config = dict(
    attn_scale=0.125,
    tie_embeddings=True,
    init_std_qkv=0.0283,
    init_std_o=0.0,
    init_std_up=0.0283,
    init_std_down=0.0,
    lr_mult_up=0.981,
    batch_tokens=131072,
    train_tokens=439100000,
)
MLP neurons of a small language model. Each row is named by its layer, matrix (down: output weights) and neuron, and shows model dimensions 0-127. Each number is 500 + 50 x the weight over its row's rms, rounded and kept within 0 to 999. Numbers have three digits each.
A block is one neuron, or neurons of one layer that tend to fire together. After each block is what it responds to, as a language model described it from the Wikipedia text at the highest values.

L7.down3:533466492423493495469524416509561491522508496568537554523526437560427480520487531500629515544470487548588462463547473568433605527457494506471479559497531516512485491521465504523542544460533526537567655474582540461526566472506470494564593439563467397610586363476606562541508477553489522455490515454501574565438459444575516497487485571492428522565571413505566467533439512422457651439523
L7.down20:544500454489616537493564620499438476469500520491426461516420489418526480590575483496577565533508545449456495418526458404448374503512436498512504417559463495523516583530497488469517517520608524545511531512576540503488537513483534455580525480495470528440420489482492525450460467482521474384411456561428543526454550524458538577451458500577546593497566608469472533486514554422496415510558
L7.down45:411528669425490518549529616487500573474451460516449534472486505537509468574551535419475469613510444455523506498509454502465455511583558413522442527455516613588502459447498525476469490511549518587500566525504569455526508479494512466473591438510402493455467528487453564566474359645471501517493422508519525498378538411489547466526463506516546473493471530483503520460479550522512474494462
L7.down251:485484509464507516499490481528531448532527456505558477451476555461392455439507519499586457542529443492540481500526476504471476564517516444491535476527541509573535515565506552464641523519569558570477482507625430474439510418449509441516521453497425447596539521514476556496504582517514515454517479528533537521491534447518498508462548550565477490530556537473614483462583510583500631464540
L7.down293:556450451462497543615484340516477502514473497568567473528551521507503497576464526519543562490547515526610495513521503437542573569506519581498458513518502430404409433565494492489529590493545443504385450432481550433501483581462493427510547567517493487488469575463501526523510524608524482525637537450549539534533563518452547553523465488526491517552544526405481486495392467581533529441444
L7.down784:555618427539489471483556418507422459538474503509450578473502482574538475469436501485459498586532527541502458537515477435434505488470556412423525548493485500473582562491494482441456470476473476512511482540541440550504527561450505438468515506459438393482522418457529433558488456600474549443551514408555586507496545526482457449392501476484576571575477532463512414429597454554464529498537
L7.down1276:401493475424538554463538515501533573483480476462494509471543519508515481558571524553571406570468467322600474590490532484529464491409469524460513588448538561536519463470533512428515444507492522546484530485573591508490589495502479491516562583512494466439491520488524476514490449482568481556415463458556545511469488456499507492521482580557546542451543494483486491447450534477484547484617
L7.down1403:458498495468525513464556526510470461463529501524507551415551429482410506526591527551522515480510598499454464499462459467557423516609579404504489533549449526391483501430500518519465444533568433438514533595507479499468495537541468567510434493525532537449493460582498501550524480486526513466517399461448536496484494464457368489486456484415533493452479484481519462586478526544547469421472
Before a proper name

L3.down1174:563524494615537485559474452489589471473442457431424485438521556577499446463473543555521524535483473508556383483570403419457460453513498502558595568576544423521485526432491525421554491419378502532563522409503479506398528495484567637507482518547485517421513521554493400566486457548521514405428612495500463449487476553531539567566463432511435462445638513479521478619513533610552477431499
Agent and person markers

L7.down15:477563520527443543500511593569522456530418482518518476488500555488655515518450476554449509479422534429496507547506521467525534432535507436521500492357530495549515489495521508528482485548386558518456371486489544531578473537489444422510512441502448509508447422413493567660514552572555481543531519517515472599540414489501464466472471468509530498480458457475493491501438532442530478572422
L7.down62:517525506523460583476583482509465496499433399487534535570349407460514507413477517501499517499503506533573548524501552536477516449519497487471520507605403519495440542456517422483509526478511585499585412462464553436497475557511560506521465492494390649490560554509519472588527580478481490472452580492509401491412485433543468499541590488468484571492443433481434465446489519499527431479548
L7.down169:472490477478505507553537381508491577418528470462586480454592510410496484511411558428494577409526484478563497561522450447458564553472514493421505438487491453528478510423456310500476531597484511575450518644526493476584531449542507391495453571457595528559528495566409565463453531471578568545460437466503475503553518405470544431502508444581503539431540442481445571418511464541535538505511
L7.down232:443550406509405487466474519447413577474495434506481469498515539532477416568531640505509502540567541519543537426541464481516433625498472627446592472569447556481506499477457425563459558633506526441489539534540487565471538526554408590473432488528512498522564458611514470556532528506525550522509478611506455578464504471512453540495465482456434591538546440486424449440543491514642506463432
L7.down638:599466432509534469453542570533482479474492464535489453460480433479439472512505579436565506504529482538628633507454619553343564489512534580544480490472525541495520374526437515552477537546525585491455429580466540467537475488453510542457543528489510520529536380476392549575507462451519542447501596481523539525509538507423459501458597607534466515501544399485488448478444506537512526503431
L7.down650:449461526529403507442373523408504443528475560537593484533544434442428514429555523553469570466497572464470513486581448468539491536536516533518426533530509518479567456538432536512511376532492549537566497417572522493488513499548467511526460598527536418587553462526466562516501520484523494453489484526459486467551541459439535497411488606548529525590561501529513440513430618412491530461472
L7.down1137:487421549509509491510429478530497412518661502503490475461453483511423545511511448506510504582590480545568604475518544495508435621485466447461576491582378490464517476447509511534430441499560547548483519436419476488504495490462491575454515591529484513533439484430402449392500523442581511532471527499537560446561455441443530495501557484571481530540575474472535494449543447579540513521491
L7.down1522:550480447503497498528442507432462514323518460464578568579579539522492566485669566481357489569517423499491555489606387531541499554563477504522476488461522483528504450528513543457469490515528459499446610565622424510511562530469470494526495432423423567535444532550500468481510483419503447516439542510486557495453447493493540545505442548515485622553472491410495536517536537441525523430507
Date-introducing "on"

L7.down137:510521481433494415471492549481512452492369527452476470465571523478509533553476602505505534571427538489390538503554499527579505570536518561522489554465644540563526497544437525446468519492521527448517451426445599413553489560569529557525559454516538489573519527412488468497558529546514484541549590519599472488576529506446527561443508545517580580526488437499430535478456569525529513436497
L7.down208:441529566500585483535542505488510534499490490561447495539646499488554567492525434450521460471440581506519506565590459448500412520490513468417505440388546479616602417559562473532467498433452513461527494464435458485531450468484527543458440576502472486458479431451476547494516555532552539442490502471533414447484447458512531536557513509560531525475546503446452531470493471523488489553461
L7.down338:501518454473412490519555500512502486481425577477496489483550515599507490578472463440605484408517466435473488503520540476584429511550501543535415474475522573500494430542470556531633423599507496536536389538464574529508530655491507511527595425570497529451581477549512476452532565592494491432593533534498517507446401532517483631497468493514439489581514488505447479476464496490496521523518
L7.down508:532494618523515496509467485539498533521538563570426506547450530520423478442523427535541477532450561464487492511465396564468445504560582439579536414438536482569501558543587598531537491499475517538433436525456471426484395532468517433457526507529443567514503467387468472547486439525509482495569560404523489463372435554436448490508598483404431501503406455457506453429439474451519489593534
L7.down852:541492538460457454473509421514565466436451476421537522511447540517504690475469541482512492488511496486376487472476486548511438477546484493519578519512440438482480589494505521462519455494348519413415422464461521567532457534515484509392529531507456506465552450491512516503525561509549444528472427519559378548560592539495495613462459583545495483548504596467358503512517565438469525484498
L7.down928:543653508494502435489486565534550412429454515531402515447472575591574524601581473488541409541519550532597466520408596478538464496456488425481493566406503552402584476570538554433415574517538496506481489543482534510571487427549432528539506441458473568535457462470469496508495505469566538579539507479572412570525526509496573528527503434466501514524565572439497451497420508442456498576551
L7.down1043:450493533527496446486476519532463607526529408459440412536587558530482507519479558505504391522597539419423515559379513522567512486482419532467485562546405544457469570483472569354466466462449403570459585551482452461460476461444545532453468510521532564507455544509544480499507514524587488529436574543636541470528512492509511461518474490544501578518529535506519534578509472575552582499405
L7.down1225:439557499458591532576589556489503410499584497403567471517551467465514492466451470557485485466441493517483500511565541530612491416517493507541493493479431454515450429512433501459552454529494524495475506512496508477447472494504559436602405488435488610425536489459506417593524494537564533432499502555435540559443494476424497502441548521469548640489485567489544551540512433506466470467538
Predicate before a ranking

L3.down794:593543493488403642410543545508545441444519478509526548356410465532444621430526456508460474543569526591520448503513490494546539545536466453430567549485479541484527559516442512488488528525456491466543465497462562526498560446528495460560539534479536526516547498485484429499468452431505450458579498523546459478466494492622545561483536567477524589569458477538552483487482510455518602549526
Article "a" and lowercase a-pieces

L3.down820:524497523467512444501500597465527433528482396478562557530479526483410568470577476649496560434500464456501530452532514578579435529483400531590549434515540514511515495480528534559587489467565477550417490529515516523488464480523524444527480472546469394502537469434517489517625487440461551521522572466464536527526401431397509487493478539481542475504437349535483535507572563482479420477455
Music chart word pieces

L2.down193:481475447525537528598514477520453529432562564516520426522428524535559464525475419562442533526582483446465585572495498600410562516535554534422568538495574473479491475607596446439541503465583534482508520489485610477506529495424509445575522452442510453547467475407435393455444470526475470526519502489554522410448452482467503520402576639429477499521569540480491484543529476521536568493502
L2.down229:498521449477495492513451478414414543499475583394517509344546501531480456517558431471611546407498514586543548560523458499407431450509570490470514498477429538494481568521428460545533537587579475486555475583541588463567566587542553508497550521507543491544512497499475469554546499506519503465497522577609463500573493526550401476425583533537519476483487545415518481502472494516490564466456
L2.down466:490494488474527499550559432519474503414541507531570484478503512532476431439608430442495567565539450499499526638495438586482515544465587544448459579498400507473518508526461529517526531536408598490530606450575487463575501499487576496564539554562476489451439538520490490547600528474488500562620474499512531463565494449549393505503468527504543577481404484484465520436599489485537513493530
L2.down631:477574408602519542392508411495505556464558502465502474463444506370487518473645457443549504503595527501541506540453438523498494533486530442467490491496467549495523517506433452599501566515577639526531511513478521554529491506489451504534501437593527455480469497513507555458535504481448490555481463423587503385563509492520443454533556495480501587444536553583503486525564495546473484478496
L2.down946:525559497443508415493545509492467486455574577484552555455487487464492603476514505565494477505379541470420490541451427536457476551538548531394495618448473535535511471541521469491517575528318551438530484547445478490578535498505485438536511499557588555458517512429576441560590461447395414505485432410513511446472496500478344521438589519581584512520485434428485527482569636578467567450485
L2.down1010:518492503468458579563511524433534595398558499414526510409474557541518496494577450515554532538467453466591514589555505565434476464500516438580488575551473518474573509508587571430614452503458500437422521484450522461495577478515545510455538572534504538484472523508477552493490378490523494457454502498504530566527537460442446496507530474495530469514432626503434488504544554475490527509503
L2.down1102:578463538491534428525538453507483429467582461489579414474463519536555431517449464490503503576535461469587514443484446545499422455531542503538496605518553545543484413451445498552503561513568485504581470473519541462529483474528410481575424454506489561448473491540513517497467539471478498503588486488463445459474529513626441528379565553436425517562525564435538418472489407518525513501519
L2.down1189:555567509438549481534581597442479443505528547465572402384491517462426428473626482539595537541460421478569520441516400508379465450495559495435555517475444612570481524517470479516557455586561541515493452508536499450531565513569563512480546564499403501520485518473501442480480538501360439459452447508581505501499597447524466501511600455591535536488509568528466569499441501540405553496518
Prenominal modifier endings

L2.down44:526364497491511475471547540458392530522446432507512533442433541510539510474450585586511495392519466535492496533547501583500539386459473506497514440507557549464448505395508620582500484459499482554486412426447498506561453527466518414534528612483427523505477538528454523478523415477492443510470561562466595475521488420530495467462567398485448437513555431539555537572463558477476570522485
L2.down123:533542567493517486496492480524549515483512560535453493456430528450531631516547530525541520454480500509409438512478517448349393494374557531400457439582513442439446574549470485468493542488506541560563535471491530462416566440444523551564387601528445523561491590556436548576468459617465577453463428470485451503589468489468514449439474541516442419473554542525528445502600463586482495502485
L2.down214:480499540627511556471527513532493495499457534516382454542478533490479417510431552488552519489573485423465503409488490460490560451493518423538545430482552478497585504522515601522593489412489343533441511545465472419506486488529534487478515464642596448412454516470565475488476426493573595509469533494493503500522514497506539543495509452545474457557542479505448509557483507445545412519553
L2.down223:499442436582477444525562530598494399442557484475435431474446591481530543563480509566505605470368536602451411464428493467538434524451535500562530487486522491504545459519491488498555506400609515502466521552508491457570512509544450396570435503475515510474551581436430424548500396621424467550575496389435532498529478465498581522471499509411491574493513522539484452524438610510492505560541
L2.down686:532491504554449497477544572469443543454557448482506414474496465440563419470486516451524459403459505591620477501451461516368557582537534473482509488478499622420446428577413437464547546492611530547514493466475479488423576503511473550438535520629504529469544544522478496543556497472484460491538531539554436537570500479595441468446606512436526586568424461635452493493477517524400496480528
L2.down1211:506448430398569502513593500509513497507484498507522415521573526531458456524484420464492486551563550518536414519526504461444512481541412536525508472425560441494499443490500424512464560477406515585536488518454437447537563426550474441481502453490527459549543469521387583501514461516490478497567590510503523481515508521511496386501532443501485504597409492521513487451425640457522442559544
L2.down1300:647545478583484453487466522403533473557539548493439531448569461391459452526531502506548498450491538429501523550532513568410446482447556507471446445414572541447499565511492537459487471573469379436539426431511507415450474507466379516439468560586470485496465539439515517541411470468458539491502473580571530520507474482490547475477497472523444466508464491587598454427498496501570479529534
L2.down1485:515572455548460554495448455473556517462447552459524529466507526508518474521560443484567551492565498481536448585515466540535428547506562463530540453484475527474483496611495527517588467514541541524565529496510571508566479525561422565541480523511416654502508492457465522532505513561441513538468456489671559517476487386575491501492502536555506521505455503453549553548530489441476494518475
Passive past participles

L7.down187:469473519487449471480588565462520494471420471489407592439478501519517507500484492591459545443497562519491487502466520528491508573564370424496606516538489465449534525420461589431444488482458613591503458502445477452492434368563469502452529422473493488554511526471528483511541590464399490540474446470549408508503480620530501462519528511422420531519502488463519575525524511592500538485425
L7.down193:521520490524453635406462441501448465542524379499577504559519551514551532520523435417401525481418546474503437540481543525501569430504483494459534500496536508485529457445571478530535479521415526479525480525549565474439518544618509484485492441415463542464494606504545561504538543568554470557492457508564493444494494541438474534506448478478469492535527476448518494530451470486494473498498
L7.down227:523482573510510532499520406446403545574564573544494500508434486503513495498483520615484576404491536552526478423502505481464497549515473551488577464630472563524508510590542517554484585463555560569541515449542456427521528391408499469547460474504447526547471503482429419545555457542513495530526492527468531574473554519547507468450495532509540522505593463592443437594434518502441591500522
L7.down577:545467406554573481444434505539563512515467481422570505489488534428561464451507476508528458469496431526454414445415512538462538504424514487489484531484518539445459526501506549561488507560491572525568593506521389549444484550436438498470574438457536529560426535518450464469468566476518502418496457434532504392408433561556469522491490460483571456488536505522517526561513468492574475537482
L7.down607:447521534505524556540455555504567502507491547530524462478395493558494360521527516531468481453482502579601488560432562582476485469484492469575559528466508536484515562571433509513444445549439537608550423487497542577501476502577492542490550462519469408599518527443427520566503485498471408435542377576547445478533502504534500528447534450488476504531494445569478441476446500471447486480453
L7.down801:569429512556474479500554456538567507489509562545515424470544541497432498531533470559456420488519457474533560533457537557537474461497486503562561563545562520444559449486454571585485478524555512468512468461520551345511533445502479556578572528537481419560485590557446503497543537548567406482472482550475568539514371494555583561533583504508508596478528523454465504417422518506526485498449
L7.down994:512487528485467559585470455470527474486512439445509504500496479533520528472436521503458413453455446542508469552532511570517569539497613570475454533553558525535507534499449444565531498455581505559456453462569532417468482489519550500558565547410514470418425522527521494462512517557488551501518412499507477478556503544479549412505603557469416552532492414532478504576558528633500546480521
L7.down1444:485514495509562548490513524540507476523389493456581428480406466505551574504513560390529521485575433443505509507465518486463476532541462457560487475480502499469559547500495514518481456469512523453528472530571468472539544441401577525568502416492490453447498499508552507571489493349488497446510384514438505450597571516560511459446528462487522562396515523528534495544536445477504471573403
Article a / capital R

L2.down91:559574413442526563481564525504525538583468508519592539478415511503516490461422415546544364534456528449497501506486416432515583597519450549469527599453461519526558582489432471528460501619416532577527498540440570451498454461574498473495511485495491405537507502520526554462386484532540460527428443537528504468550440441486541511506554487526432593548435497471487443564466521527591500506545
L2.down232:575522573478438495487487542538513526518422467476482501513501489448546453467534459602467556532475548452511512494509547410631445468607592498506556549466491423457501485520518560611551528562460556506516461402566564544483470476506456501542426539514378486453501554521517575520481431517558494459433474516491475427537467431437475570528471512597518611496625505550510457581522510502515437449366
L2.down557:527438517491524484505489508505570602638533516552489554472453432504394614468635602572455525487476542475432473563512557582469433576488534529509551514530490492437523537476571490448532476556517585453512581464408581583516505483466402496481478503495552535453537484465535445528485530431547432453447519465551482457597485557550538466413527588568468522499424509500415415563518475543454564513498
L2.down577:495399450507542515471545546441497631488527653484579549458413488483507460473534526461476508469464507509527520575537558467428518562515493518455481438507476415508487456522499509503530522441524559487459498393531485476479453482524485517546501481504495411512518514454481517474418490565521608505368506516463495509457456465500412549500469489582510478568485490523433494471568446574477575475465
L2.down685:474451446464473468534517559464471436526588420505529438530485472441550434481504527412573497558533521535420491585515450509440575435519544516519459538427491621477437515529414468485433558532518497477432554523487492505565573532577482475538510404572568554466628461559501430466526537538441494530539460483508557528574502554541548513493478527526499401530431482529503509459379565469530485569541
L2.down1292:427483432559578521488533532501457541542490474527587496522469543558553517396441526424610456434434485580601477435532482576397558521561497477547496532473571452478530548477400430557483476512549563442519499473444526444525505488630526444421460456469459516467518465609526460539585483555512541458470522525441475514553432447532513461508547478465508521541556508500541491467440416522491527490463
L2.down1432:552460461460469486536503402460581491507503450576476419485444532572453562455487531444517586450542578532486551534485515509476518557506485447461532568493535579480422496518492430557499595474595558458433451469433478572466555495549446484588549439504470497442476544518499399552488473472513545469470644399432579443483510452570520456435567510453521532526534536570470505550415455469548444444532
L2.down1472:388500502493556517479402484563529590489468467448502515468536421471572410534374469523506518551498608566511514528471486517500507531441582536526523566533501517533556508491515473639469504477525433602506494537581495459539523446547483536494485544567543548570543557479517517481598469482494553493494419532529461391518520548576626569488561579568520605495528491408510494569493451578469535500511
Prepositions after clauses

L3.down1298:580547487596526508527552565442548580545499499535522553513494528442320456559518543516479586471415444510533428526548478539478444467462562575508441548508470582549528507502520511517537579579474536515536493490485489483449513461549480459482513486548501444538435585536600415508471517543521432435520413576537446485490390521551511507526465555587396554517445539423625468492419517534494521505470
Adjective-completing suffixes

L2.down74:471520509512506473467528538443474562518572513466514462520470424508536462460571503503528527479455371603507519458504492452423440403520560449565555434513524447555458507507498577494515508492525478516520586484466500531532577398528469540457437471500516431505525357479449513507539423621421537547528467535559459465524480481521462438621501460497533563471540455535521465516498491473511415511450
L2.down164:484509553537470620470461537477523505398515379362482460458473467470400459488570553584557567471474478370488514538448498424526497436497504602506554479514408443459544439437443460501456450527520498524572444556559507485509450509492527472529472477477449610572459540588484519466472453550471516407423506490505482562507481560521494485547495609593445585496521465557588500508506600582499501424542
L2.down225:512457592458567480623482455626423392398536444508468467542463452571493385471382506520502486613450496476538437536436466503536505545545429565584489615485539537456514578482543472480548501423483476486489401539509474550561463442492478506609423421468489505547463538520490518518561508502567530536520542331541488504534488496526494489471579462523575457392496476513510550477551524428472449492497
L2.down228:460517582454504541488446574417409510482525505491506445578434456515541474505451478503539447540562496533514489510483466501526458512520545528613603486482424488445482438511470546458533515633491545571524587508519549476567439526528467464498458497478456538521475516656558512569420476513433534409501515486464377498574432454514501548493464531476510499540587486582585559513528537524554445488519
L2.down345:487539573533469394464580449598487501464508482458556400495506625456508438626486343538496499554536590515558553499473525496539467590492520500534370525529482531500471541499455488424462524526450487491457436495532546537530473439423586513522451499502513403502587485552466491544502534417418397445534545483528634427518445530444452519401525499540528462440556541442492510597479515530510503507600
L2.down671:543514474449515434448532443547477477477508449484542461503529535507554514554473528495517528524528498489445553498485517497468452433526526581512421455419498638522518484470436500566450561536572545505502425489428345447485496528499534538474445486474552458459557453514463516474509516556486460389539433456493478539455521494567449543520551482517529614495480492539548541534512432412508427552442
L2.down810:465474441543485485576517510587482497541487481416584523521500575535508473494450474465448521428565486540557475502503494491564463499478431476481487543427475558416545496501491563499572537479419540457522449454402459506540444544465536506461558516463535506515581571520493405475611435442521445485450567446381514438442460447536471462481416437490542488517459540458570509374500465405502468575538
L2.down1516:494431572484454527556557548336510535466488546471498461402457503450508568540549476558567470565466503605461507520430463400438508391491560586522541540551539480549379471446440599564461510603580504555513528453474561465558429521414547472489440413516459510510487556493471430415521550548487475497535493510537537508444516381545538514575499513519497524483539476479543473501520462479498637515467
Preposition after relational nouns/verbs

L7.down134:587483527624546460513556465398522522506529414403489516470503492408461523486514495496417543556553435427587495553520579483507422472446486555552506461563536449574505469427518480514493435545480524509520534578469564456519552526573541439586530555545543387561513573405485532479475579656505440437556492422557472512419431551625459508632516517532537524492520545503643488534470483537458566465549
L7.down184:420501358493546455535616498460520405512563567499505486510477559407414453477534486488511501547425456546469442564427432604493484551487526532502488599553511488482513625532487464531583589454495508460491513456513546429545495590556453493449506564564503411587397490542564573584521500526481427437545547511423477432421532429511481461479422505535564544514499576429575513490449500489479543477544
L7.down942:474507490488491473414399473541532544539536542469549441544531557485513516418522602523498501490590482418494418450493518498446560459495427492506523641470527499517650545536549463543487401507445481527523522462496477477498417476483587482439581501485464421522468543395487396543467560396438540574469486484398480416415490451494423523530498519536452601444521440495482455577543564549493559500444
L7.down977:525586544377491455558494540453582460534446485548557504554486564516401482429547522535494440528470534500586524485442451507380436502550501426526597496487499472453538471423508462460453545540501552497535596454492505539530469466446523526360452555591566446540410478490502425442429495553446453536513486456535526439434503427482448437462511516549497547485429461516558482469480557458413527533473
L7.down981:572583446441574540520506518476426511425445462552485473488545499477527405415567420427581394551458420493413517479485407633402433527485525489534567571468526448504518466556553536510505449482443586479488499503550498500490527526453440501510517456529446548550411503538470572609402486504513549464462454536494551465487541561436486494509432433423496534470548475531516467496489541499535589569555
L7.down1006:641488460459507471436440521514495425481455566566499530497507540483480521442410462475432409539579517540479521502511505520518546511531460502417490524567553515421514477543488511473542523439531453431490464471486487358486505515516559426517561499549539446492519517499499448488437351526453442439502555494459458501409603454574526527416498529584461481569611547506476430485513498570473580504493
L7.down1314:568575542507482501441523566519534484440571549402654504421502577428431448473493510551447493546518468517478530439531519524493373491443514527507587520480614632497573512498472531472480409562420468406401498509536537482572464437504526498442491493518489485579448552560574531523480479536494429477491518447565462502476394572399418492559514510521440513582488575503541491555511511515479484543541
L7.down1455:500635511543472466452598446458605519570533449536660496498432520448465478499493519525544479541528504547461536402516461494473477553544473456553570518492468528473539459468526504500532526491492617532406614479475560508526481541509504487541485457505491494508412504482529486443450506519475452551468505512500446501535466468529468492444528453478465547516533511569559622511404504565421473454521
Prenominal adjective modifiers